python train.py --n_kv_head=6 --head_dim=32 --norm="layernorm" --qk_norm=false --tie_embeddings=true --init="normal" --lr=0.00182 --beta1=0.9 --weight_decay=0.084 --lr_head=0.00712 --warmup_steps=200 --schedule="wsd" --steps=4877 --dataset="wikipedia_en"
MLP neurons of a small language model. Each row is named by its layer, matrix (up: input weights) and neuron, and shows model dimensions 0-191. Each number is 128 + 24 x the weight over its row's rms, rounded and kept within 0 to 255. Numbers have three digits each.
Before each neuron's rows, "fires in" lists the words (lower case) most often at its 100 highest values on Wikipedia text that the model never trained on; "fires after" lists the tokens most often just before its 100 highest values on Wikipedia text that the model never trained on.

fires in: "to", "after", "from", "before", "of"
fires after: "ed", " A", "ue", "ated", " is", "A"
L10.up666:093147121130091117124144120118128126143114138186123128140164140089112088150148081110098108147133155135152122145134144144139141077137167151128151188144144092166124100149095094146083113135109139109144098132091095134108149170135094184089127156130105127130115122076143137155130106120107117090155154125130104141111130120167147118139159112108146167152095127111151117098108181095149115121106109179166119127101118105161126123130130102170123135123105107109118175128132155114169086082133131122161128135103124114152150103167133144117095148159144132158131087107108174100125126131114137129

fires in: "while", "through", "with", "having"
fires after: " wh", " th", " h", " W", "w", "h"
L4.up926:098108092117129141159132145149157103142117086146173127170107101152105084114144104094169116100132154123121114128120131150124132135141100108080167157121114134119137189119112126122116137126136158106189104085153127134098106122148129166118108110107158121107104146137102090111101166138125105123109166165132146164163130108145104145133120096120139141148103130145150144106166130131166098204152153116151164128114151085126135111145099115151096116144115134108126088149111112101153109122114099169095086126098074132117152082134099093148135141152152106142129099123140156162155124112143140125

fires in: "1", "1st", "2", "tempera", "pts"
fires after: " ", " t", " C", " P", " the"
L7.up75:096147148149147150121106164134134083098127117140133071133121104160165110177118170087116137144108128129119167123127132122126090127174165126123142139075156130084116132114148130156113115079110122069168141109098101113114139135134142075141132133120094145118165129144125175117066116171108131140112149138131132151104126087128116145135139095147110092121122113112115140115143135120128143125138119119152139117156076128137126151107101085085076133090187132166113181122158116130130122149159121130111179118157172100099139116094114137130103134124092136137136127161123139110165136124151133134

fires in: "as"
fires after: "ed", "pp", "e", " to", "own"
L7.up414:139138170123135171130094142088112160151122094111102134091165111123115099144118123111119161131057118137163116123158130118087140143156141115122139149087105077097083124100124115153140098110100141107133166115139167136122113102189144082151146128155158155157094152120161136135116125128143128182130095163156161126145116146140083140150144173128128169148122093110099137157127131106097098151139135089145135063087097118148112176110111123167160132158140133114122129143114138101134104154120147116148130143152117129128126104155104129097134110149116121138102129095140099112147136137095168110

fires in: "professor", "grand", "professional", "art", "program", "arts"
fires after: "f", "gr", " ar", " Gr", " Ar", " gr"
L6.up951:081135125124149125116137142128105111149108126141130127164156121105132138111168134115146104149150129140144137107090147089099135155135100161124102147136132160118139127132151096118095118096109135143165077151178124114132124126121125191084140066095117144079110102092130127128074155105163130146131133154074132140158130104062176143120140140154115143140121145116161146138120097130108104080110119141105166117144116136107150130143098166134134153151098089156146145142171130086148100161098124124129144118123142138119109117137155122148105073132166137132158176154182137129140111161137139148

fires in: "date", "due", "later", "late", "during"
fires after: " d", " l", " D", " L", " st"
L4.up374:147149097167096132106116164117139147147139174135141129130113163107058135133111137105150128130142098117149159112131072126102137131165187142106125092136140159124151154144115169070131091147123128177145113115140155148178137130119121115126114114141053141147111146136113127108112132131129150130127119115064151163106124111104150099157124158124142100114151113110140173180162115137114114143160107134109119100137133106136131175121106124081153134126104148118161141114102115096129094156122159139145071092146141132136125133100167127134133112161110091130116160128117116100106123141148130071

fires in: "first", "born", "also", "only", "becoming", "never"
fires after: " was", ",", " the", " n", " is", " bec"
L6.up413:158109154106080092102148172108133109110119065180134124128158088136142105116125104114087132105126148105181141111127100111148116124135150149087159122148119162141138136154093138117146122131142173145151132122128133150154137150087128139108097122160092082114125143165110137083146120129097153144141183176120113091129152135100178109122142127131141135123120169099124167107109116171129142145122108122127115096171134116168124099104116131146134127163146121167081132110136111095134146129094108100133089128124114125109153122098134165120124120081107102102152091137138177155137175148150143146

fires in: "this", "thomas", "through", "having", "although"
fires after: " Th", " th", " h", "om", "th", " H"
L6.up761:131112124099106106118166143112153149112137162133166172143107134174140163128147099128089184162100100110098156083121118078145108132128140139105108131091125117114127128112106099110155129170138124099102087110135110137133109177113163170126136141126174153110122120105103126143171099141128081147086116142175145180140123123151140187141160096122163135138139107120102155149136130075154141156156140138098162114079138101123101127150142105153151111100116116144128088152172159108133131133119103129086116112109132126142102112139126155149167145127099124122112119090120142139105140120167107105

fires in: "third", "them", "there", "following", "3rd"
fires after: " the", " th", "h", " The", " f", "th"
L9.up939:182123110111130111112138157112114127128145086097158110130115120085147131145129143099115129138126167113125167136110104116117152142135133150149117069129204116128133123096098113144153091167163077177119115119147115147147133125131123122102084116142106162139176100100132120072105109185163110137167178117138124132178131122107135139142177142132172134143115124121157103159178125116151146134170095150120150101153110107122149099168138158147102117124106126090136107124125128105142144099117099126143143117099155097125164094079154135130137144096128137116095124115111154117096117146135121119

fires in: "as", "the"
fires after: "ed", " with", " at", " for", "ated"
L11.up367:133115120160082103156135090102163122142130099138097096126146129107109127154083150155090137121176140128168164159155152100108115107138126139137115110133101109151146077124140071107136150126109104118171125148141132173147163092149127139151140130160127105141088140147153163151134125147140128123080150124104135143118090123130154141105135087128134106150114172067093143126088146102122174121122133150146129106064125106127081136132144171144113134138148109127131135137153153186094101119084134162108112104141138146145119110120107162120124118173088133157117152143098147117159109145115157117

fires in: "about", "own", "known", "through", "owned", "profit"
fires after: " o", " ab", " kn", " th", " pro", "ep"
L6.up460:101154093113106109137174116122131108081132109147137180124133147150128143109149147102147124102110121175162092158099111098102155169116129139100130120139147136097128153192144130132108108139155133099147142118146099122146105138126175122106105139085141146105114121100118155117157136104159085100152153097158132115145144099092090161155077142109117135157111123156118117106129077104160100152079106160104138111113148132091115111156118157146156107110130155118159120126106126134101102184163132140118173141109173142154139158140168143103100087133130124155115134144128134166119130087123116099

fires in: "than", "through", "while", "about", "around"
fires after: " th", " wh", " ab", "b", " ar", " with"
L3.up396:137113143148141135137123137192137138118124119108135110104160163096119132118141147158126159144144191140122149109144107112093128141150127111086089126121149079125173173133130100134115139165110120106126129082114087149110159105115108119116126153110107140121085139103138139112146125109110040117120102141143121157140094125164083106126112081136145164142098104119163083140115127130140153106136091109139109105129158052159124143161132111111162114159120122120151106119130103160142067147143130128117141088129140149166120141136119169140128154149136105120091160128098151138126110160157138112

fires in: "as", "in", "of", "including", "for"
fires after: ".", " A", " includ", "A"
L6.up169:153105131103125139151160110141119113110147132155161112161149149161130183164117134104108096125124148151077097149128131124159135129138123125099109154136123162119165146149089133150122141139105144117132078096109103135139145159165134133156103135106141107111085115163115086133155132128109114099112140151148130120173133120120129088159149112091112108097072120151137135117147166136136152164135144106133172082104149103153109129136152122133136096133170128108092081122153139086170134083141101104086118126143150144178108133141094155129091132161122081140149138144141180149112109161105078140

fires in: "the", "on", "after", "a", "as"
fires after: ".\n\n", ".", "==\n", "\n\n", "i", "===\n"
L10.up819:100113127175120156126161140159094153098105160126135092148136106078113141134116180088115107124206119102137100143110113133171162124143119149130175150184135133126149160151123142108117151111117130096123103119126150124112072155093093135133098075081132158137117147105103151138128140065153119098132169138152097119105142109149171158116131111174141107153128135153111121152111116118148123123109143142116124131136148151153133132127120143129144110136094137103104110143188160077099093118149130111087121116103110135107117131148123109104137108125123143133178101141148121119094132088118144099

fires in: "however", "of", "how"
fires after: "ow", " H", " h", " one", ",", " T"
L6.up483:142120167109112127117145137106097096147150117114135132116099107129132181143115126076115132129101156124095115118101137119133120119144172127165143122145165135119076107146114120109152117121115109118099123148087149171130147151143104156170139123186122130168151115131083141123163113143157110130163171136086146150150105112168123141106142066134126078072108083111136130128153144100111140139130134169126111113124109096153112154163111119150115138134123090086093136112176103142156150156108110135134069115125161129142143148077140084130151161140120096132114067108125141118129151140134133118

fires in: "first", "early", "these", "then"
fires after: " the", "ar", " e", " his", " The"
L9.up834:085124188114156118129142138113166154151126124106102157060112129123171116136122125118145118111175191115164158069094139119116136149131130080176128137133128090131153118090119132157142156154154150155108110135131167160136095124104132145126124094106091090121152155071101129151088138152171118135153141100094123147098134148147139109141115157127164096141091085076135137101120127128086126139141119165115131092131134134118104117119133129144117138113114130121183101125116092108097126142129112126129129129143104104143135136162135107109145130135111150153105106149105153147144111126088128067

fires in: "well", "become", "of", "became", "because"
fires after: " bec", " w", " re", " m", " part"
L4.up294:159133126119129097111121118090133138128131133104117148127125115138118140135101072145139106124125082145146107151131130111124153114138150116137139120158125144132126153080140087143116113088114127113105126126173134139137138076152100150139112139122131076148128077171093111121110135122129157089099130157126142114134106139096142115124153158151100168121114118118147158070194149120140113148126122120129134132095145106129078157112151110097130076084143140127109103205111107117159183151122110161128164146142136147137137144148147145134108191115122164104141099131089141103112160127085185146

fires in: "became", "had", "of", "having", "become"
fires after: " bec", "av", "e", " He", "ge"
L11.up108:144128119117070099194082107133155157141112162158067128191116151116107128168109129091121133105109151110102143125095163155149115133134105120115137127129132140095146118196124124128113119114133106108104101134104073143170154123148115118131082139167123146155131128137096159135098111128142124141093139100155135100145134141130133155183090119109112151081120115119187136137171102147129144072118154141148123132154143079121110159105147146119159132162151113152121122145108142115097146144121135110116162116121123132140156130159128164090111120133099101159102091108125145091115133152115113127

fires in: "the", "until", "an", "forces"
fires after: " on", " un", " under", " for", " On"
L6.up553:111098122155142132081186117104127149119126157136118098103131102121106140127105097148121123106144130142109132124136144149083137153138120135122136128100101142144098154153136172131141098163139099143134158153149123143169152132103039118151172098154164105157141188137153130132098153123148149131164147130142137107145135168168183129162149090139144125122117156122097112127140101107132130099128127086121147112090128128150148147147145097106135166112146113135147108122108125117138121104091124072134117154127135144154143141165085125104108155139106071140122130121107136154168123192100115080

fires in: "than", "as", "including", "of", "and", "succeeded"
fires after: " th", ",", " includ", " one"
L6.up957:146151139145129139127131113131104145108145137104148160119131152094104157157084154106095140130126095164154137103141112137140087151169132101110120173142120130108136129154114140155165095147130111092082130085097093161157115137119138151141080150095104086116114139140126085120154115112168116154124095157150152123137125127170152146142124135094114103145096166166144147110114135126129162078098148172122182129124142134156130159147159151126123109104111104090110121171117147112174095124138098167080114124135068103121130119119104159137141167124121061116108129146126133124145098149106119142

fires in: "up", "him", "out", "over", "become", "together"
fires after: "ed", " to", "ing", "et", "ok", "p"
L6.up611:143149150127092167145134141115155169148110132131097142111186142145144112129115175150134168133123155185112116167135121066097152115166140137097110098106120097117097141137124110129097110079128104088129147100098113097111104102141147117182170113100129167105111125134159117147117141096130112086159164132126130112139141125123115124161143157139103172108154126130118165104148156110146114119140134154124166088154112124150095128135130106094082160088107131100135130142149135167116157152099122146161117094181118117082115148149130108071139119146142136116141104119145165132126098139153129133

fires in: "this", "his", "her", "that", "best"
fires after: " Th", " H", " B", "H"
L4.up602:153142109129124129090144135142108167134097129149153148126126123137152150121124109124120135153132096126119113129119073136114131162174146130101140118138135125140137118142111172122085119094157165074107178126153117102116083144203092160129146150102129104144124129175156095110108114127120082128131138134126150108104101113118190136131160118118167137113148163157134140163142143143122106156172113102117145112157125107124095102194136081138147147142145103138108130120154121140124105190123137118116114089105144110109132100095105122173122085158087132140100088158113133107107134159136091133

fires in: "the", "this", "party", "great", "popular"
fires after: " of", " G", "op", " g"
L6.up158:137155095108094097142138110134149121133115121109156139145168107116119154167089121104193150110131125140110142105159100137146112180122184108127163149121126121105154146133145135076146156143128118127153129094122128190158141162131106155161090073124110070133128124071101135148124143161170131102155147104121141121120136096117139140117110054148093131138135101123150122159112146122143151111108163136132118112143106128136120131103156115132129180099144130129117108123093155119115140085121110101122158073092138123123109166139113164090141132124127118146165131149134116072160122141129107105

fires in: "became", "not", "married", "also", "countries", "become"
fires after: " bec", "ar", " was", "ount", " t", " f"
L4.up317:089136151145101134076172154090169162125130088156134122121129091134072150127109072139134158105097140125133139133165131109118090119117148161135143147154141077101153141128132149143134078156112160163126127111121155138141172119134147097134175168158149125133083102118150135143138120132126121151134077115175121127164132132114118152150166119108105149137096090131094155156182140121103122149095144100131146071118108108130088136116109125157106120145152126126100109096139167151140162148102147144106156113127114133134080089154154140127116136139123098110112136140091138121132161118086119145

fires in: "year", "second", "appearances", "years", "each"
fires after: " sec", " Y", " app", "y", " e", "ec"
L7.up859:146168152089130135128147107109152131185092109121159157164095083125160120117111096097171092147142090087138118101155108109124132114168121090122139106154152068132173125124129124131109139131116136140087172165123122180117131164106116118132153106112145102161120110128152123110148149156160121144115113116128156095078125132153114151148125135073115091111148106137116149111113148102124115152090134149133141134168116125135116115118120151140112086109180125178125145132153158145119091118145109137101098123139160190150136101105097127145126109080143132164125165078124133113136143141115125108

fires in: "became", "become", "with", "won", "left", "win"
fires after: " bec", " w", " W", " le", " l", " serv"
L4.up611:131127134134115044100110099158195095087099134122131152116141114130135121082139094140157089148146130110152117130111134134128109150145112154128160171107109123109149147184081160128114131163139125112126161169137146138146087131153146137150107132136163103128100129107137096134131122101105103148127086164140126117150096120134118129111115115119173150168103129117164140078101129136138095115172131115157180132093097097145121140126158133149097126094137098124108152148129110116129119129105147163127096095141133179105155137123115137154143167119146142133137099127112166123126186149169102161

fires in: "was", "is", "command", "candidate"
fires after: " he", " He", " comm", " C", " and"
L4.up674:131169083138123154131158152097165102132113167123147067074114168107129108139125134070134082118134169125111110164125126125142114084146104154142122126131138096119172104126137114149132133134136110113151093164147147176130107082115127165145158118099131111111103119175106131123167149127107099143074148135122148124139122131090093119134101143155123124132116127161130151081129131107112094147175115136151131152146130132180083130112132100085125154079157115149124089115107160150134139123147138146098141130112178142111139143128119135126126176091112113136168147127092162109161130148145148112

fires in: "about", "than", "best", "while", "until"
fires after: " ab", " th", " un", " b", " wh"
L6.up645:138065084092111150144145142153098136128131116143094121145155155122129155128123083068132140113130159151113146129125106089105132130148174099132147175137100150101155113123140126141123137118131123105134120141111105119147091139163084160125084089103148163138123178181121102131164090134123078125126142093125158107107113096154140138120086152132126079150135094119121117122118146103129129170151122121135159174147148107118106154145093136091147084132120136124137121132149141144157112147056132169138121148083131155128110108141097157129113156143115170174145137156109165110125128132128136143

fires in: "in", "this", "a", "at", "as", "on"
fires after: "."
L4.up462:105158171143163098115163105119128114150128124128151111125112107115094143184131130154136125111104127155125089099108150085153134114163104112122173132127110114131164150185093155129106154144135091160108113144072108183151121146169136157135122132046136154124105113187137146155138140117143103113084146145091120103126145107132107125145105102140130112092144116138162136091153126122147114155147105178136160084143099143107123143141124138132113158108108127122126094136144134130115105095145088097132082132099148148126157125151168141108135137156118077144148115160138146090113130120144137155

fires in: "1", "0", "2", "1st", "small"
fires after: " ", " s", " ("
L11.up636:134154161152104131186127127116163104112118118114122128146102070144161109163122126128148142136120147123151162097132117143095082125121102116168129122106124121075117142133124113096120090127142127162115122121157130160164120143151068098171138137182090111113122085135133105090127147160147125132138134157114153146163096156133113107185170103140118115132112100125158143079131132104123115109132098133140153135079151074132113146129103121121110118125127156165104104098144125122104114124135155111076163127145151156125144180130159068144112123133097125159126114160165150095123138111134091146

fires in: "university", "league", "career", "season", "championships"
fires after: " Le", " the", " c", "C", " Ch"
L3.up689:087116117136146131167084149116159124141113148155129155140090116142155085109108165120146129180090166130124109161125181129123129127113153101145135110143129146146145098103071141110105171148092160121188126115126141152116108148115090127125126089150117122109128129105135132099115124152116106133113090149109156124103172112074114179103110118128097123130143168129155116163122139140149095152119119143138140110078103126087102103148156126150115129118151134137070098162144158112162155135128129127102127132125134153160151128128132117129090164104138155113114166088067134171126128086119120104

fires in: "third", "second", "family", "while", "those", "included"
fires after: "ir", " sec", " wh", " f", " th", " includ"
L4.up587:126109117118132131140123134144154104125119098095173135122119136124110123112139094159149140140127120107142128129109109121109116126155087103121133134108151163154175121145161129108110160098167121172119166124116114172115166090115117123158145154135191110106109144142095119106115120130152132108071112137147156096110151074171117139125077076114131137143156132074142110119165130159100138123096155143123107077120138111135107128104177125160158114121164076122155133144116152162135143148113096112101104153121131099139122147143113115121097099120102116113099091197165168104160111138156141137

fires in: "research", "him", "out", "at", "low", "land"
fires after: " l", " res", "s", "ed", " s"
L6.up865:088129149100114167134113156152140165184134147145144156111127130129136121142102109137112147142170112117154103152130141070140113129130160111068135141137140084134155115092112138122136092117124116126120115123142106102146107116139059120108126181132101130097120136127131140106131187111118103119143138152106134154106141120140089132121160164133111134092152124095166158106140089128155128126103060143116146131157145103138077124140170125117101090100123145115169117135160143137099123116106189176136165128085124148156128118084130120138133165122126112123115116085134172110080135162115121131

fires in: "an", "as", "several", "is", "seven"
fires after: " se", ")", " s", "ed", " as", "ign"
L6.up862:163171112141119118117175069070154111153102103120105132122122111101143121144151118161085162135127140109134140119095110127133114135158167143123125095119109133093127127164103076129113101106115112171148141068120114173153085118131157131122147084128127150137128153140144110104136158137180131159103118147143127123148160076109126151153098089146092135152151103173141142132127110106161102131125100167092126103137144122137141104124134152149098097174123122132083122176131121155124134090100121151146165132135115181181133114136104137119141141132125145118145124156101111108083158106130127150

fires in: "a", "now"
fires after: " is", ",", " was", "f", " re"
L11.up159:143117095126128102098135122078108166134141115112090127126130097138175135094111070113158122137130131123122159132153100091120096128128110141175178168138119145123116141114122114090076104092101171129143153107095107108134113145142128139156140122128108110153108132142108093096151132136119166120155147132169124094129110137077130106164127107111122119130141104083190136116126128118121152081175131131134128100115117159111143166186118121158136128143104161119112086147106094127136151167163113113100133138144134166150106134139150149089150141133147113088124111111102159111178173086148136123

fires in: "became", "than", "while", "through", "become"
fires after: " th", " bec", " wh"
L3.up161:111121102145102113105154126149179139111102103137149116137116131155122113082143117079115147093133118138117122134164115086104168152150143136108109079120114154144136134149140161093151125139116118124095121123140106137152131084134157133131139162102165104131125116109128119145142114143113073134131117159106131132144129116146102143143125134169158131104082078153146078112152110074161129149089085130140145085123150090136139101136148161145141111145178091127122123134144109167151109190127119162134092148135157132131097120135085159136101178179122051144128132123121134144114111121124091129

fires in: "known", "as", "under", "wrote", "down"
fires after: " kn", "own", " d", "e", "ro"
L4.up195:152133188140141164109114118132139090106138105149142124125082132119162190089102088075115183169127140137164127182138118128105132114111152133123118145110124142122132142093081139109128085130136152118153142110144134150125106160105135153125121130122102120094101151144138151135116147129099138115128129115124124155157104105100181113121116110126091161096114134075160153118130124106131126156092131117092130135124139118119139157172084155086127093155122124084128174146124177121127115119074141123138142114124089099173167169118135135102161098131132148116162149133134108145095129127128179160

fires in: "was", "won", "reached", "is", "women"
fires after: " w", " he", " He", " re", "w", " W"
L7.up857:096137120095116148153114148116128112099126134139168107112119154145154127093123130125082101139069157112141113129163133110136102100165157124146151105116084152137122125131128150093100107139154108112135104170135154168158130140137130158177144088147125086160147153134109108159129128131103134130077174135074108106146129134177191111136097139132095140086128116126137100151135093136152108117146120079138124080123096121153095108116171109094080100117135117132134163118080096096140134113107135114126109123137164146163163105152106149108131134141122163125109133104175129111111161143161124127

fires in: "an", "several", "is", "announced", "a", "was"
fires after: " is", " se", ")", " was", " as"
L4.up735:145139109142126143139138138074167086123133132124112121119123186151090085101117129105122122118151071133187096089138110062133111137158141166099151065147110105124121155130137075167108152136136144124113136110135137162148101156136154144136199152136143126179132141127123126129151140143143161157120119112107117117151118111168105135089171126133099093113181097138119172116148091125144117111116093107143113142086099136128102143153184128122107085116181111138134130141106143129141145126100149130119129149132176129136110111140138146104131130137105112099152112124126125146120144106087129131

fires in: "https", "several", "having", "seven", "how"
fires after: " h", " se", "t", " s", "g", " H"
L6.up464:129117132119119079155130173156104116139124115160160111091087134147123115154147170093113161125109124105130170111126147115124073129144125143096159120095158184094154110150118139122165110149168094130093122114096122144085108125109129130140170138145157119105170152177117148139082106117122127126144137143146145147129125123123127142129133093117108132129099121117100149151154120165173147106099102155124115076107112160116150106170117111129116127098191118117106106142128132116141218118105149120107122098128110163121116119116137098158123124111130101103175159115143122117099164125173150139

fires in: "a", "been", "was", "first", "be", "is"
fires after: " has", " have", " is", " sp", " had", " can"
L4.up191:121131159157130079101095162135152139073132094128089109126133114104064142148140110143102120097145093109156164163144155100132131139139138157120110097164134126144157144143143113109102103116134151150190136121150144120085120118157157122162106147166141136136144137122099109117100112121124126155082137133134175132139172121169101140123112094121120109106075125159132131096136125136143133155119112161149124079173142143147146160082113118121104134163158094091114139121110162117128150126140118112114128084172152127113121100112143112126149195113142099120100179140123094122152126164126161141

fires in: "first", "these", "name", "second", "theatre", "northern"
fires after: " the", " The", " n", " sec", "The", " l"
L7.up865:157127159143131122092132126122158101111121150179141136115122151122128137119121126106132119114135184121120152114109073133152171127124124149135122130147129122156130172139102129100167121103091086164110157099136136135173179147111132107156136104147062073120134123094115142118106176135117122145175161133124121140130115063101133150116128162136144112112081138145159099145144109110121127109094128141145117085111163143133138112131153155154105110128156127111170155108090130115130141176128133102108105151106151109135171112054138118128111085137111140119121100178110146117099150118153093151

fires in: "than", "about", "along", "without", "through"
fires after: " th", " ab", " al", " with"
L4.up62:140092103102102086106139097114103140159091123110141184122123136136128172128135123138097094107113124148155106129133119111130142127165124122091130171111154149190083135164131158120139120139098148155118120114141070125080137150125121115142131138133133104148107131134101151110141135094165112144114145123178100134137131105154133128159120107135150092104088105178092149154149123110124136163130121157168119139078130146122079119094155147109090110102141117133129091162110145143144100176128116132144139079122168131158140094099142155118115157142144129134098109144165085125180135159126084095